Part of a small language model's weights.
Size: width 256, 2 heads of 128 (1 for keys and values), MLP 704 SwiGLU, vocabulary 8192, 13.1M parameters.
Architecture: RMSNorm before each block, learned positions, no biases in attention or MLP, untied embeddings.
MLP neurons of a small language model. Each row is named by its layer, matrix (down: output weights) and neuron, and shows model dimensions 64-191. Each number is 200 + 40 x the weight over its row's rms, rounded and kept within 0 to 999. A neuron's up and down rows have the sign that makes its largest values positive.
After each neuron's rows, "fires before" lists the tokens most often just after its 100 highest values on Wikipedia text that the model never trained on.

L8.down387,197,220,217,211,191,175,177,149,234,133,195,225,239,137,190,223,195,187,192,253,205,274,193,223,198,313,152,179,230,230,274,188,136,197,217,188,253,270,174,182,173,255,197,194,247,139,167,185,208,243,176,195,209,126,165,145,217,161,172,207,197,253,260,191,180,146,252,222,296,212,285,198,154,217,166,205,178,146,109,96,161,261,187,164,256,148,198,142,233,203,261,197,275,212,172,201,247,217,308,177,203,125,159,145,224,234,183,240,199,264,220,285,217,147,233,271,218,121,281,238,200,187,206,121,215,148,154,167
fires before: "===", "=", "==", "|"

L9.down293,160,289,216,225,216,77,211,238,186,208,182,202,248,253,252,149,188,218,155,250,142,120,240,293,217,282,194,221,210,200,211,175,155,295,283,195,247,263,219,196,145,209,224,193,286,181,237,104,243,109,243,128,153,144,235,265,154,219,189,219,251,262,227,107,164,206,193,191,155,200,176,194,247,171,196,205,140,239,167,252,217,196,207,167,202,242,195,143,231,155,233,235,203,153,255,280,175,176,281,193,195,153,156,172,202,203,161,249,218,194,215,159,171,198,210,212,211,269,241,184,245,234,178,179,236,213,211,220
fires before: " |", "\n", ":", "2"

L9.down603,136,265,158,202,261,193,164,128,212,259,232,199,224,207,213,228,150,212,227,128,259,175,129,252,261,140,211,196,174,148,192,157,158,152,175,232,216,247,255,131,177,236,166,194,185,224,158,157,149,184,220,205,144,198,188,220,178,205,240,160,234,213,176,248,228,241,139,235,220,157,214,260,245,205,198,255,273,146,146,226,266,241,223,134,177,230,196,174,165,188,212,208,225,174,217,198,185,198,233,163,208,102,120,271,142,273,230,168,190,252,223,237,172,218,158,244,157,247,210,248,248,177,111,193,195,231,166,273
fires before: " ", "1", "0", "4", "5"

L8.down101,252,168,188,164,190,158,251,156,213,212,209,164,237,262,212,230,246,298,236,200,187,173,204,196,161,244,211,176,194,253,229,204,182,233,219,237,216,271,229,218,165,278,239,198,237,203,184,225,142,242,182,159,188,109,231,267,181,216,259,194,220,187,182,228,189,233,227,202,202,228,225,184,198,174,158,266,215,232,195,197,158,225,206,213,172,182,118,73,161,159,178,161,205,197,228,233,163,169,264,178,207,121,206,283,218,182,220,259,236,129,155,215,222,209,155,234,215,185,265,167,170,188,141,163,322,190,202,165
fires before: "\n", "===", "-", "|", "The"

L2.down82,208,254,238,199,124,200,247,229,195,238,156,132,256,188,172,152,232,177,216,180,183,193,120,198,240,231,232,242,286,220,186,176,221,180,153,164,161,281,227,176,215,120,195,175,241,191,222,209,171,208,210,142,173,226,239,203,164,200,173,168,184,232,180,181,135,274,277,225,224,167,245,128,230,171,156,265,220,260,221,224,232,161,193,247,221,269,192,252,247,200,184,218,225,304,248,219,235,186,157,264,205,162,217,180,174,174,143,158,194,235,263,246,161,231,243,191,197,228,235,179,211,239,156,233,222,140,144,128
fires before: "|", "\n", " |", "---|---|---|---|"

L9.down104,186,206,199,198,204,206,176,196,143,200,175,160,207,206,200,205,281,198,263,248,236,157,183,217,207,98,197,206,210,238,214,188,133,243,208,235,240,150,216,114,132,248,173,193,218,202,161,201,180,177,233,163,109,206,164,259,200,172,178,199,192,191,131,217,171,139,172,130,222,92,272,224,221,167,216,255,195,164,195,165,190,192,129,182,280,180,163,153,224,176,259,203,226,117,181,244,234,212,155,152,215,118,242,198,190,167,205,206,186,192,176,224,149,226,249,210,186,236,270,229,243,260,200,207,251,201,212,213
fires before: "|", "\n", "|---|---|", " /", "|---|", " |"

L8.down318,252,134,234,165,245,197,165,149,155,280,207,104,156,274,273,218,242,181,189,235,213,232,213,198,158,217,224,165,133,167,206,203,152,252,219,195,172,147,233,209,259,142,188,184,181,215,146,200,170,190,230,214,273,249,292,222,159,187,211,139,158,172,252,177,156,220,199,197,164,217,142,218,216,218,192,138,183,179,223,219,218,253,250,269,217,213,192,275,229,139,161,207,158,219,220,183,130,163,221,230,200,213,241,258,240,211,195,191,129,160,209,259,179,55,188,215,207,238,204,248,194,197,200,210,243,229,261,234
fires before: " |", ":", " to", ".", " of"

L9.down211,232,300,222,277,164,186,246,195,229,248,174,257,196,208,151,181,290,161,243,204,243,217,161,249,181,147,209,262,203,188,213,228,214,156,194,193,254,254,202,223,171,252,181,212,239,145,213,246,228,196,165,227,206,225,183,180,241,184,226,260,183,261,293,256,267,120,185,188,273,202,157,193,144,270,205,113,144,164,186,222,139,222,212,216,293,129,248,204,281,136,205,190,187,225,214,220,182,182,216,211,193,256,233,158,232,265,205,214,225,159,275,229,140,190,191,291,265,135,166,193,204,244,209,235,297,221,207,178
fires before: "0", ".", " million", ",", "6", "1"

L9.down542,217,169,233,280,295,190,246,240,171,251,154,224,191,150,150,229,220,243,201,259,236,169,148,233,264,212,255,166,159,172,227,244,200,151,186,128,123,216,199,221,222,208,171,156,269,242,237,286,202,187,200,208,219,213,145,213,177,168,167,192,130,229,226,241,238,202,154,146,111,259,175,164,190,184,267,214,222,219,237,251,143,226,202,172,179,162,227,122,229,220,226,191,136,248,196,235,206,208,195,198,233,170,178,170,148,183,177,138,169,204,217,177,185,238,255,148,209,182,293,148,145,140,164,209,176,201,153,208
fires before: "1", "0", "2"

L8.down460,243,228,221,245,271,211,161,158,218,247,275,250,147,120,194,190,262,295,170,189,263,203,157,135,230,80,188,156,167,179,177,233,213,230,121,219,161,177,236,221,132,141,216,270,250,219,271,205,171,184,233,253,204,144,196,209,124,197,188,145,122,203,180,258,255,239,161,198,203,241,173,186,165,215,243,201,197,150,173,195,243,149,177,155,287,199,196,245,185,181,203,185,264,135,185,205,189,166,269,212,240,200,185,251,217,179,218,172,207,241,232,238,223,172,212,299,191,205,184,220,234,187,189,161,196,227,189,226
fires before: "9", "0", "1", " ft"

L7.down338,291,183,217,257,215,224,228,213,185,175,157,207,218,277,291,222,190,176,180,252,139,231,180,260,211,164,208,208,258,242,113,175,218,233,169,201,216,178,172,210,229,143,107,260,241,271,270,203,159,206,242,148,129,190,231,233,217,200,200,200,199,150,162,191,209,180,178,213,175,198,236,192,248,244,190,245,185,236,151,183,184,211,219,200,214,190,195,238,237,157,251,97,178,146,236,197,126,161,178,210,241,225,206,174,189,268,176,206,159,166,171,237,261,228,235,209,198,267,258,241,169,222,230,128,253,160,242,142
fires before: " ", "1", "2"

L2.down298,197,191,236,215,224,134,195,278,191,171,158,164,176,176,180,89,103,183,200,214,235,232,261,201,199,267,149,124,201,166,171,193,213,179,184,270,154,187,203,244,257,210,247,181,298,209,186,172,215,193,150,207,231,194,172,283,218,243,239,143,236,186,169,233,218,161,146,134,173,191,149,88,223,169,195,143,199,200,188,183,127,233,177,173,206,193,175,201,164,164,247,218,209,183,124,215,161,252,202,202,167,215,157,173,96,186,192,172,186,269,127,167,197,149,251,202,135,302,168,211,165,153,162,238,225,228,150,207
fires before: "|", "\n", " "

L9.down315,208,162,147,281,160,215,197,168,164,195,224,190,184,135,219,218,210,189,209,154,183,289,191,160,211,247,194,215,235,267,191,249,174,242,115,210,137,158,235,231,222,254,160,162,196,201,255,202,154,226,268,162,265,250,167,184,148,242,190,243,207,175,159,222,206,173,124,219,149,172,202,155,197,267,240,230,176,204,209,257,160,196,200,109,219,207,125,168,165,222,176,223,237,188,184,183,173,210,236,210,243,152,169,208,221,179,241,148,255,213,220,207,175,188,224,144,217,235,278,137,251,193,166,135,119,189,181,187
fires before: "0", "),", "9", "1", "7", "6"

L7.down383,206,236,171,192,155,157,216,200,193,126,161,228,179,280,190,226,249,132,302,195,181,196,205,150,242,159,157,145,260,237,160,188,232,242,234,220,246,160,182,202,205,202,225,232,160,153,84,219,271,278,212,175,187,109,203,199,196,191,162,165,228,184,161,221,201,252,183,191,192,202,229,239,216,231,210,186,154,177,195,205,222,149,120,192,190,204,192,178,214,194,236,190,204,248,159,199,237,202,214,236,256,182,242,115,174,229,239,283,172,217,270,195,161,188,177,199,185,94,242,202,277,192,153,201,266,229,156,165
fires before: "===", "|", "==", "Ro", " "

L7.down123,191,197,238,195,194,196,206,203,171,294,126,230,165,203,178,238,234,225,182,200,147,195,191,277,193,182,231,245,288,235,166,118,125,212,263,248,216,149,245,193,193,134,224,222,182,300,293,145,220,168,191,159,257,208,214,147,182,191,228,223,224,208,195,235,308,230,177,221,108,205,172,218,198,154,168,197,226,216,177,188,201,234,268,206,192,269,222,187,187,267,196,182,172,225,198,187,205,222,191,142,236,199,170,199,162,187,160,238,222,253,224,239,270,191,189,242,163,172,186,202,184,219,271,201,236,192,237,259
fires before: "s", "t", "x"

L9.down538,252,241,188,138,224,199,201,260,216,188,160,253,194,246,271,149,182,247,245,228,225,141,181,167,220,89,147,171,219,183,209,185,290,247,203,204,130,179,253,173,154,121,235,132,218,175,255,175,149,176,158,299,152,235,208,209,101,147,159,138,202,162,203,153,200,217,146,206,264,182,215,209,174,127,245,211,161,277,238,246,241,190,237,222,106,213,246,174,223,289,193,158,186,155,205,238,165,258,178,212,238,178,244,243,230,223,183,224,180,205,251,161,236,214,216,100,244,208,153,187,179,207,162,233,194,184,196,144
fires before: "\n", "-"

L9.down482,207,173,208,194,192,201,188,225,207,167,228,267,109,157,203,242,144,200,201,223,162,252,159,98,177,266,87,188,169,198,234,158,192,164,193,239,251,158,212,234,211,207,129,144,231,218,192,105,239,203,155,255,249,170,241,200,228,228,185,176,198,230,222,226,205,191,121,161,203,226,215,196,116,198,227,212,220,182,109,228,209,237,61,183,167,186,241,223,124,239,211,226,218,231,173,178,244,280,231,215,175,185,183,213,202,119,205,252,120,164,157,220,221,168,219,176,201,174,194,193,236,172,173,237,211,203,197,146
fires before: "-", "|", "G", "3", "\n"

L9.down64,233,190,274,120,108,193,147,205,142,162,222,171,164,228,181,171,211,233,323,237,170,130,246,199,217,238,167,211,238,256,141,188,186,190,256,189,214,230,257,209,224,245,246,179,111,200,301,164,208,132,195,162,218,265,246,170,161,161,200,285,215,215,179,175,182,250,210,180,192,187,197,229,145,198,247,224,252,162,204,212,220,192,158,255,225,181,146,146,231,227,127,223,203,245,228,154,189,152,182,145,201,107,181,186,238,148,252,223,186,193,249,227,275,189,264,250,208,183,116,223,193,209,200,238,214,226,241,218
fires before: " |", "s", "ton", "==", "ing", "et"

L9.down173,224,129,185,154,238,209,190,213,231,258,175,217,246,218,207,237,255,263,214,253,216,237,140,215,237,217,202,177,191,176,227,183,158,178,171,236,233,311,195,233,220,181,221,212,279,181,278,209,189,190,134,183,120,185,177,216,229,204,226,210,183,183,160,233,153,177,190,240,193,144,197,119,193,164,146,185,238,235,171,197,184,274,263,204,224,174,196,227,255,150,205,218,187,132,175,192,195,257,174,227,166,138,177,225,196,204,217,261,216,225,168,223,252,224,174,177,215,186,207,251,184,161,186,252,270,238,199,170
fires before: "1", "2", ",", "9", "3", "5"

L9.down66,281,196,176,209,192,198,169,200,204,145,187,166,132,191,179,231,144,228,166,214,210,160,168,177,203,159,221,230,225,165,143,275,222,188,170,201,166,176,212,214,130,259,232,185,234,195,208,242,197,255,180,217,212,167,261,236,266,256,217,169,130,193,253,217,213,187,169,206,147,133,188,209,272,170,155,254,214,194,239,129,228,228,201,111,269,161,201,256,193,217,191,192,217,223,205,289,170,111,229,253,123,244,176,227,210,230,232,201,195,288,146,225,218,189,156,187,223,248,170,184,155,266,180,159,233,187,212,157
fires before: "–", ")", "),", "\n", "-", " –"

L4.down216,200,142,159,157,231,194,158,182,158,222,204,230,213,274,151,149,170,189,213,294,123,126,187,215,186,256,185,202,140,242,238,206,257,184,200,175,199,133,178,173,194,202,192,223,146,196,159,278,157,212,220,168,158,234,246,154,141,213,124,217,285,154,221,269,220,143,268,209,211,200,209,170,249,185,259,186,227,226,155,245,151,192,274,258,129,186,157,209,197,240,150,172,212,194,173,167,185,205,160,209,220,138,140,174,160,196,208,195,198,250,195,189,222,224,210,223,173,268,222,197,206,199,250,177,230,214,245,199
fires before: "\n", " "

L7.down401,199,191,185,268,189,242,168,164,197,108,148,175,175,173,208,223,233,151,248,204,165,190,145,216,175,215,222,260,185,277,190,176,102,171,270,233,187,262,209,181,142,206,201,244,186,160,121,262,134,165,248,146,181,153,164,239,202,197,223,146,251,179,215,193,128,174,179,191,220,191,157,244,206,272,201,223,167,234,265,138,231,206,148,215,276,152,212,213,176,219,197,191,169,280,216,170,239,314,152,168,226,242,140,191,202,188,214,238,183,153,221,203,173,229,165,157,217,174,179,212,140,221,159,137,227,174,165,186
fires before: ",", ".", " to", " in"

L7.down119,145,238,193,119,250,217,226,140,198,199,222,281,213,104,240,156,248,160,218,146,180,137,220,176,153,214,184,168,245,147,220,243,250,193,157,193,156,138,208,159,237,267,199,184,181,193,258,184,169,156,244,161,159,212,245,257,197,186,184,204,172,232,145,200,186,247,207,224,228,217,193,148,142,145,240,141,169,174,118,227,239,154,177,139,174,145,292,153,219,203,146,179,188,185,231,180,173,194,284,202,139,227,183,231,176,228,282,197,214,220,164,201,218,168,187,194,187,135,250,256,247,232,236,149,268,180,189,165
fires before: "0", "9", "3", "7", "4", "5"

L7.down356,236,259,258,188,175,204,129,323,155,229,190,228,286,247,233,204,168,158,191,197,171,181,235,165,122,311,168,195,230,144,195,188,194,140,251,227,270,143,187,246,212,165,171,130,141,232,230,179,163,258,236,164,170,232,174,193,214,229,218,125,198,173,275,249,126,187,214,261,188,255,229,264,221,201,219,199,229,134,173,220,212,209,238,114,181,194,165,231,184,193,172,107,239,238,127,227,147,243,209,166,155,170,182,238,187,212,169,289,134,201,257,212,262,160,202,189,302,225,161,237,161,118,179,221,223,159,186,185
fires before: " ", "\n", "|", "an", " be"

L7.down603,264,122,191,189,238,203,252,190,233,151,236,237,224,194,133,225,250,173,215,250,187,245,231,203,202,173,233,175,259,179,217,244,154,274,193,246,220,242,243,174,235,272,187,208,238,237,134,219,236,104,274,223,220,209,242,238,230,183,180,175,243,148,213,137,177,131,138,155,182,210,178,225,152,180,211,216,199,199,220,144,175,138,174,262,190,153,114,224,242,216,208,171,246,251,197,159,174,235,251,260,255,266,226,184,252,171,230,219,142,164,297,196,165,205,149,234,205,132,239,244,206,188,226,169,203,199,281,168
fires before: " a", " the", " in", " to", " that", " "

L8.down381,222,158,226,159,232,176,170,230,222,177,181,297,276,226,244,248,207,199,245,180,312,139,233,221,185,194,209,211,226,174,120,150,212,212,211,201,268,174,237,187,150,270,194,194,127,217,288,214,228,261,208,168,152,154,180,242,159,303,233,191,171,205,204,187,181,201,149,200,235,265,250,170,222,124,221,149,124,184,138,256,278,176,222,257,201,209,180,142,223,259,230,218,277,215,118,229,126,235,178,191,201,221,191,224,258,224,126,114,194,163,258,163,184,212,180,201,165,175,135,112,181,277,208,241,144,191,214,215
fires before: " a", " an", " the", " Minister", " "

L9.down640,174,133,240,201,184,148,208,176,191,221,244,288,198,266,243,234,119,156,210,235,202,244,201,182,226,295,209,162,135,253,179,204,226,206,142,198,202,171,168,237,225,251,259,158,225,231,281,235,220,160,209,177,223,232,321,218,239,221,230,282,165,135,200,154,241,231,259,176,187,159,196,263,194,136,202,194,180,284,156,222,139,187,158,205,197,211,272,154,151,179,182,164,200,250,212,134,166,198,255,141,162,213,172,223,172,208,208,205,199,166,167,146,223,155,185,129,168,176,227,184,223,183,194,120,215,228,184,126
fires before: "\n"

L8.down68,215,232,212,217,245,232,313,113,196,224,223,187,163,257,163,205,244,257,167,184,144,148,195,137,241,205,248,203,181,191,251,217,294,257,239,160,153,134,296,209,250,223,313,153,150,203,246,201,170,165,216,208,146,272,246,220,199,209,183,198,152,192,219,161,124,190,197,231,217,156,204,193,176,172,151,176,229,264,259,220,213,177,221,303,145,203,180,163,104,211,146,231,226,247,74,214,188,170,198,253,190,203,181,223,165,200,228,155,175,177,200,230,232,148,102,163,210,200,197,239,242,255,209,226,198,284,215,151
fires before: "\n"

L9.down447,187,210,169,206,236,195,148,182,188,279,195,165,240,206,221,126,237,192,148,129,225,125,179,197,187,244,157,227,163,134,214,178,217,226,274,206,162,173,203,249,221,238,176,203,227,255,289,178,191,200,248,155,208,227,232,237,184,238,223,238,234,105,230,167,255,217,184,184,246,246,224,220,220,233,246,147,187,251,263,229,226,139,169,220,195,185,149,203,214,209,224,151,258,202,201,209,188,261,212,203,270,142,184,110,243,165,224,186,163,162,99,164,221,245,160,143,275,164,154,258,183,166,202,227,114,173,214,250
fires before: "0", "7", "8", "3", "5", "6"

L7.down86,164,211,206,140,236,217,246,288,190,192,273,199,229,137,137,199,186,216,242,204,144,195,195,205,222,216,188,205,179,224,164,230,176,236,191,220,242,234,165,262,173,229,138,200,206,185,168,168,214,198,224,242,233,244,220,212,204,186,144,180,206,247,217,244,236,185,328,247,133,209,166,225,146,188,217,210,96,240,201,220,206,212,212,201,137,200,173,264,248,232,229,207,155,202,243,249,252,204,187,217,207,163,221,210,227,211,222,231,141,173,192,120,159,246,220,145,215,209,138,169,218,203,185,191,217,184,231,202
fires before: " |", "\n", " (", " "

L4.down6,223,196,165,144,159,231,171,226,209,189,198,135,178,215,210,202,244,185,260,233,202,192,190,162,155,225,204,210,193,212,224,267,226,146,245,192,225,112,232,247,240,137,147,164,172,218,200,166,184,273,195,255,213,271,214,167,167,236,182,137,249,197,200,189,132,113,241,233,180,144,183,192,131,115,182,195,209,236,219,214,217,130,191,198,203,234,209,158,262,231,196,188,228,212,177,231,180,196,220,225,189,159,124,205,218,159,247,144,134,193,221,139,171,163,193,153,222,232,192,267,134,130,208,196,224,204,162,202
fires before: "\n", " "

L9.down463,141,285,279,218,279,214,196,282,164,151,237,237,222,175,232,208,213,191,241,246,218,162,228,154,180,170,197,188,209,186,167,219,226,234,155,237,265,124,185,228,212,204,235,224,170,225,142,174,157,159,199,82,140,220,156,250,182,134,162,240,192,135,215,219,173,242,171,187,183,216,201,203,210,212,217,242,159,177,191,178,229,243,203,135,208,201,201,146,253,134,182,160,165,175,233,108,217,208,202,260,207,164,258,164,156,219,259,174,214,175,185,199,191,210,157,204,248,173,240,227,184,245,192,91,188,181,180,262
fires before: "1", "2", " "

L4.down272,203,215,210,186,192,229,185,233,148,163,173,133,207,198,328,200,220,200,229,207,139,207,126,175,214,289,242,231,171,198,199,197,181,202,203,218,226,217,193,184,220,141,188,215,142,121,170,211,180,192,200,211,238,166,170,154,142,236,228,223,215,250,89,197,183,132,155,229,173,188,154,206,179,140,213,266,243,221,202,245,221,275,234,198,188,212,212,209,255,242,199,251,186,202,217,182,208,147,241,171,157,216,153,218,215,174,218,147,256,219,243,210,186,235,172,216,232,214,203,230,163,168,197,158,214,124,137,189
fires before: "\n", " ", " BBC"

L4.down73,224,173,254,174,220,214,211,142,150,162,211,109,228,267,165,193,226,204,77,153,159,205,195,216,158,226,227,179,214,170,200,175,276,217,192,92,174,241,164,166,240,194,220,201,195,251,191,245,227,100,273,225,166,214,196,188,176,231,192,169,187,231,205,159,180,169,185,138,262,201,211,172,181,126,173,201,225,224,213,261,187,176,237,251,168,204,190,189,106,269,226,218,234,231,185,172,147,184,132,217,170,193,133,192,118,252,214,208,203,251,157,223,236,255,127,124,193,180,174,196,269,203,196,250,230,218,197,216
fires before: "-", "|", "\n", "|---|---|"

L9.down421,289,162,168,151,188,139,251,226,217,267,197,209,212,133,173,186,204,203,186,220,259,175,169,199,105,229,166,162,195,222,170,270,143,250,175,203,176,215,184,246,176,248,214,267,158,185,249,244,224,121,213,148,211,207,227,251,151,206,146,172,139,208,238,231,194,208,249,145,200,144,208,147,71,276,193,145,219,246,204,247,195,184,247,189,210,213,215,199,141,219,193,228,150,156,215,220,196,189,220,176,176,243,222,187,200,251,192,220,199,230,247,128,175,271,242,221,153,275,198,194,220,188,174,165,169,126,219,148
fires before: " a", ")", " an", "),", ":", " as"

L9.down312,235,191,238,242,198,215,190,223,204,192,159,263,255,292,180,261,128,163,247,228,252,202,206,221,124,265,203,234,208,199,169,226,231,148,271,221,234,128,217,247,196,189,243,264,162,201,212,225,183,177,244,193,238,206,189,232,104,164,255,232,217,198,116,227,218,196,221,182,209,139,194,131,228,289,231,190,196,238,114,232,225,216,157,190,190,246,286,187,224,157,198,208,161,219,169,243,213,170,212,201,229,169,229,221,189,148,163,220,191,228,149,162,220,174,176,224,191,179,179,246,279,231,168,260,237,191,155,210
fires before: "ing", "ed"

L9.down450,165,153,182,216,231,202,255,183,296,228,223,217,213,144,207,200,192,138,181,229,267,165,110,232,212,104,222,197,183,208,213,156,179,184,89,162,139,193,187,236,243,175,248,201,168,162,180,202,229,184,240,284,180,162,154,197,220,150,249,114,142,165,142,202,174,165,146,232,107,208,218,218,208,172,175,216,259,242,184,188,215,167,184,135,188,216,194,232,264,180,237,194,197,181,208,265,190,207,172,176,239,194,162,120,197,169,208,216,174,182,228,275,168,253,241,216,168,221,176,212,203,212,256,193,204,215,253,175
fires before: " |", "8", "6", "1", "0", "7"

L4.down437,219,129,110,189,168,182,249,196,245,158,195,139,180,256,220,208,191,212,171,219,241,210,153,197,229,272,250,276,173,197,200,225,171,212,150,222,253,197,237,196,177,146,236,236,156,233,220,205,179,142,247,187,159,172,176,172,192,229,226,257,247,240,177,223,185,199,230,165,215,258,217,182,174,176,209,244,162,213,250,237,193,123,201,180,297,228,171,170,136,230,192,296,243,213,173,226,219,173,242,193,201,222,199,185,298,177,238,187,178,166,162,187,210,156,199,210,155,259,212,266,236,245,108,209,200,186,199,209
fires before: "\n", " also", " a"

L2.down338,237,179,215,216,259,216,178,290,210,190,245,239,150,196,207,223,192,236,151,128,191,231,160,155,238,177,159,214,272,271,234,236,330,162,234,157,236,309,245,215,210,206,238,206,234,199,171,192,214,167,232,199,164,177,195,269,269,258,206,246,184,197,214,208,176,214,199,148,158,196,219,211,195,138,239,169,133,130,171,132,201,203,236,208,179,187,221,194,167,191,193,207,182,189,201,177,134,177,148,273,235,203,216,195,216,191,242,213,205,155,257,202,250,193,178,178,217,273,118,171,231,190,188,161,192,210,185,279
fires before: " a", " an", " to", " in"

L2.down149,194,258,209,213,215,192,146,196,265,162,201,173,190,259,191,205,266,182,199,268,157,233,192,225,193,170,178,199,195,240,164,135,182,213,210,123,181,212,180,217,140,180,205,184,195,205,119,208,239,156,152,183,196,138,210,176,185,195,214,147,257,197,178,172,155,231,135,181,245,179,186,266,190,149,174,205,225,257,196,140,167,189,223,209,194,193,205,169,271,251,155,118,167,204,233,227,189,132,204,169,100,164,80,172,133,239,152,148,114,280,235,233,225,220,177,209,190,230,249,175,186,216,297,210,186,180,258,169
fires before: "|", "-", "\n", "="

L8.down578,223,155,240,185,141,238,216,113,244,252,191,260,247,250,229,249,244,194,207,229,158,184,228,185,200,274,232,204,131,173,174,168,216,189,286,201,240,195,213,219,198,243,180,181,272,203,153,244,175,187,199,254,156,264,238,255,270,235,249,182,210,182,243,220,176,200,240,197,199,199,201,189,194,160,152,231,206,285,82,239,216,260,224,213,245,200,168,217,211,240,196,189,160,213,215,159,269,152,176,180,175,260,174,196,222,188,195,272,253,241,157,167,185,233,189,208,244,215,231,250,209,129,263,173,226,210,227,148
fires before: "\n", "z"

L2.down279,239,165,139,142,176,132,222,235,117,212,227,224,253,166,129,192,149,184,214,212,180,184,234,251,210,228,164,171,119,271,197,148,172,249,186,234,236,196,240,164,188,271,176,174,182,235,219,248,259,201,174,148,150,225,171,249,199,194,274,199,180,265,262,223,216,164,219,191,190,237,110,190,220,222,187,195,177,186,184,199,190,232,183,238,205,189,221,246,152,253,246,212,233,164,159,206,183,257,237,227,177,235,158,157,194,240,161,243,129,291,230,105,204,212,228,312,241,283,218,148,133,278,155,217,247,170,139,241
fires before: "|", "\n", " |", " "

L7.down671,225,117,145,217,247,160,158,194,264,191,206,171,207,243,214,190,178,163,256,254,263,231,235,110,145,282,170,221,126,222,231,170,215,101,181,140,252,180,214,244,288,199,137,190,187,239,161,233,211,266,224,204,226,221,194,256,161,218,256,141,99,82,225,177,219,170,192,260,202,181,229,269,202,255,129,198,179,202,202,107,257,166,209,221,215,207,183,221,275,162,243,206,186,185,126,250,228,213,231,277,167,194,191,169,201,191,227,152,203,212,217,226,211,210,131,247,223,173,204,185,251,231,203,187,220,208,189,108
fires before: " |", " Ro", ","

L2.down473,208,137,194,180,197,194,211,183,177,213,222,214,97,267,214,243,195,239,241,224,184,107,211,211,210,170,248,243,171,200,178,216,181,170,193,257,174,238,232,237,253,254,238,221,117,230,215,180,196,249,203,206,226,219,195,195,170,201,198,172,195,165,180,191,216,202,219,181,216,149,206,193,254,181,125,297,165,209,181,198,194,179,180,220,181,267,111,171,243,180,189,188,269,179,169,221,202,183,299,248,239,199,158,180,202,202,178,208,163,185,218,231,211,159,198,174,207,232,244,311,202,216,242,219,284,240,232,221
fires before: " |", "s", " of"

L8.down300,269,217,217,198,123,230,252,220,232,259,116,264,213,282,239,214,167,157,238,188,245,159,121,194,217,137,161,215,127,198,185,278,179,165,206,185,194,244,258,260,225,221,286,266,307,226,155,193,231,214,236,233,240,220,189,218,204,141,178,124,180,134,187,206,202,107,188,221,179,149,203,174,251,165,227,200,203,161,219,246,156,131,222,177,236,150,244,200,225,234,148,188,231,201,195,240,154,253,196,198,166,138,190,214,151,132,203,256,169,231,193,209,250,72,154,151,189,142,215,281,190,220,218,250,243,261,191,252
fires before: "==", " ==", " of", ",", " and", ":"

L9.down505,214,180,199,201,151,268,273,182,158,229,167,197,199,228,130,210,170,240,150,215,162,172,299,219,253,304,219,293,177,196,240,163,194,180,212,188,182,205,201,188,326,241,184,171,165,185,294,179,170,208,156,230,162,255,228,155,146,208,186,244,161,117,240,268,216,262,165,146,115,198,202,177,145,158,191,233,265,196,181,190,143,233,237,233,159,258,203,192,244,172,262,219,200,196,179,242,250,236,185,199,220,207,221,158,214,193,203,111,242,170,192,211,178,237,150,137,268,145,163,240,188,154,237,262,141,148,253,118
fires before: "ed", "s", "d", "es"

L9.down560,72,203,210,163,201,204,167,269,261,214,183,242,154,160,155,169,193,126,173,210,116,237,179,204,170,221,235,223,153,252,252,184,190,178,73,185,197,177,187,183,181,271,270,201,153,175,147,201,190,303,156,172,177,166,227,218,169,136,159,222,223,231,222,147,163,166,147,241,250,190,161,163,171,154,150,168,217,259,230,144,162,206,246,182,227,218,185,156,236,205,188,198,184,232,174,224,194,218,222,159,206,168,281,183,273,199,217,156,249,223,281,241,181,217,228,250,146,260,180,103,156,191,195,142,178,181,238,212
fires before: "\n", " United", " States", " |", "-", ":"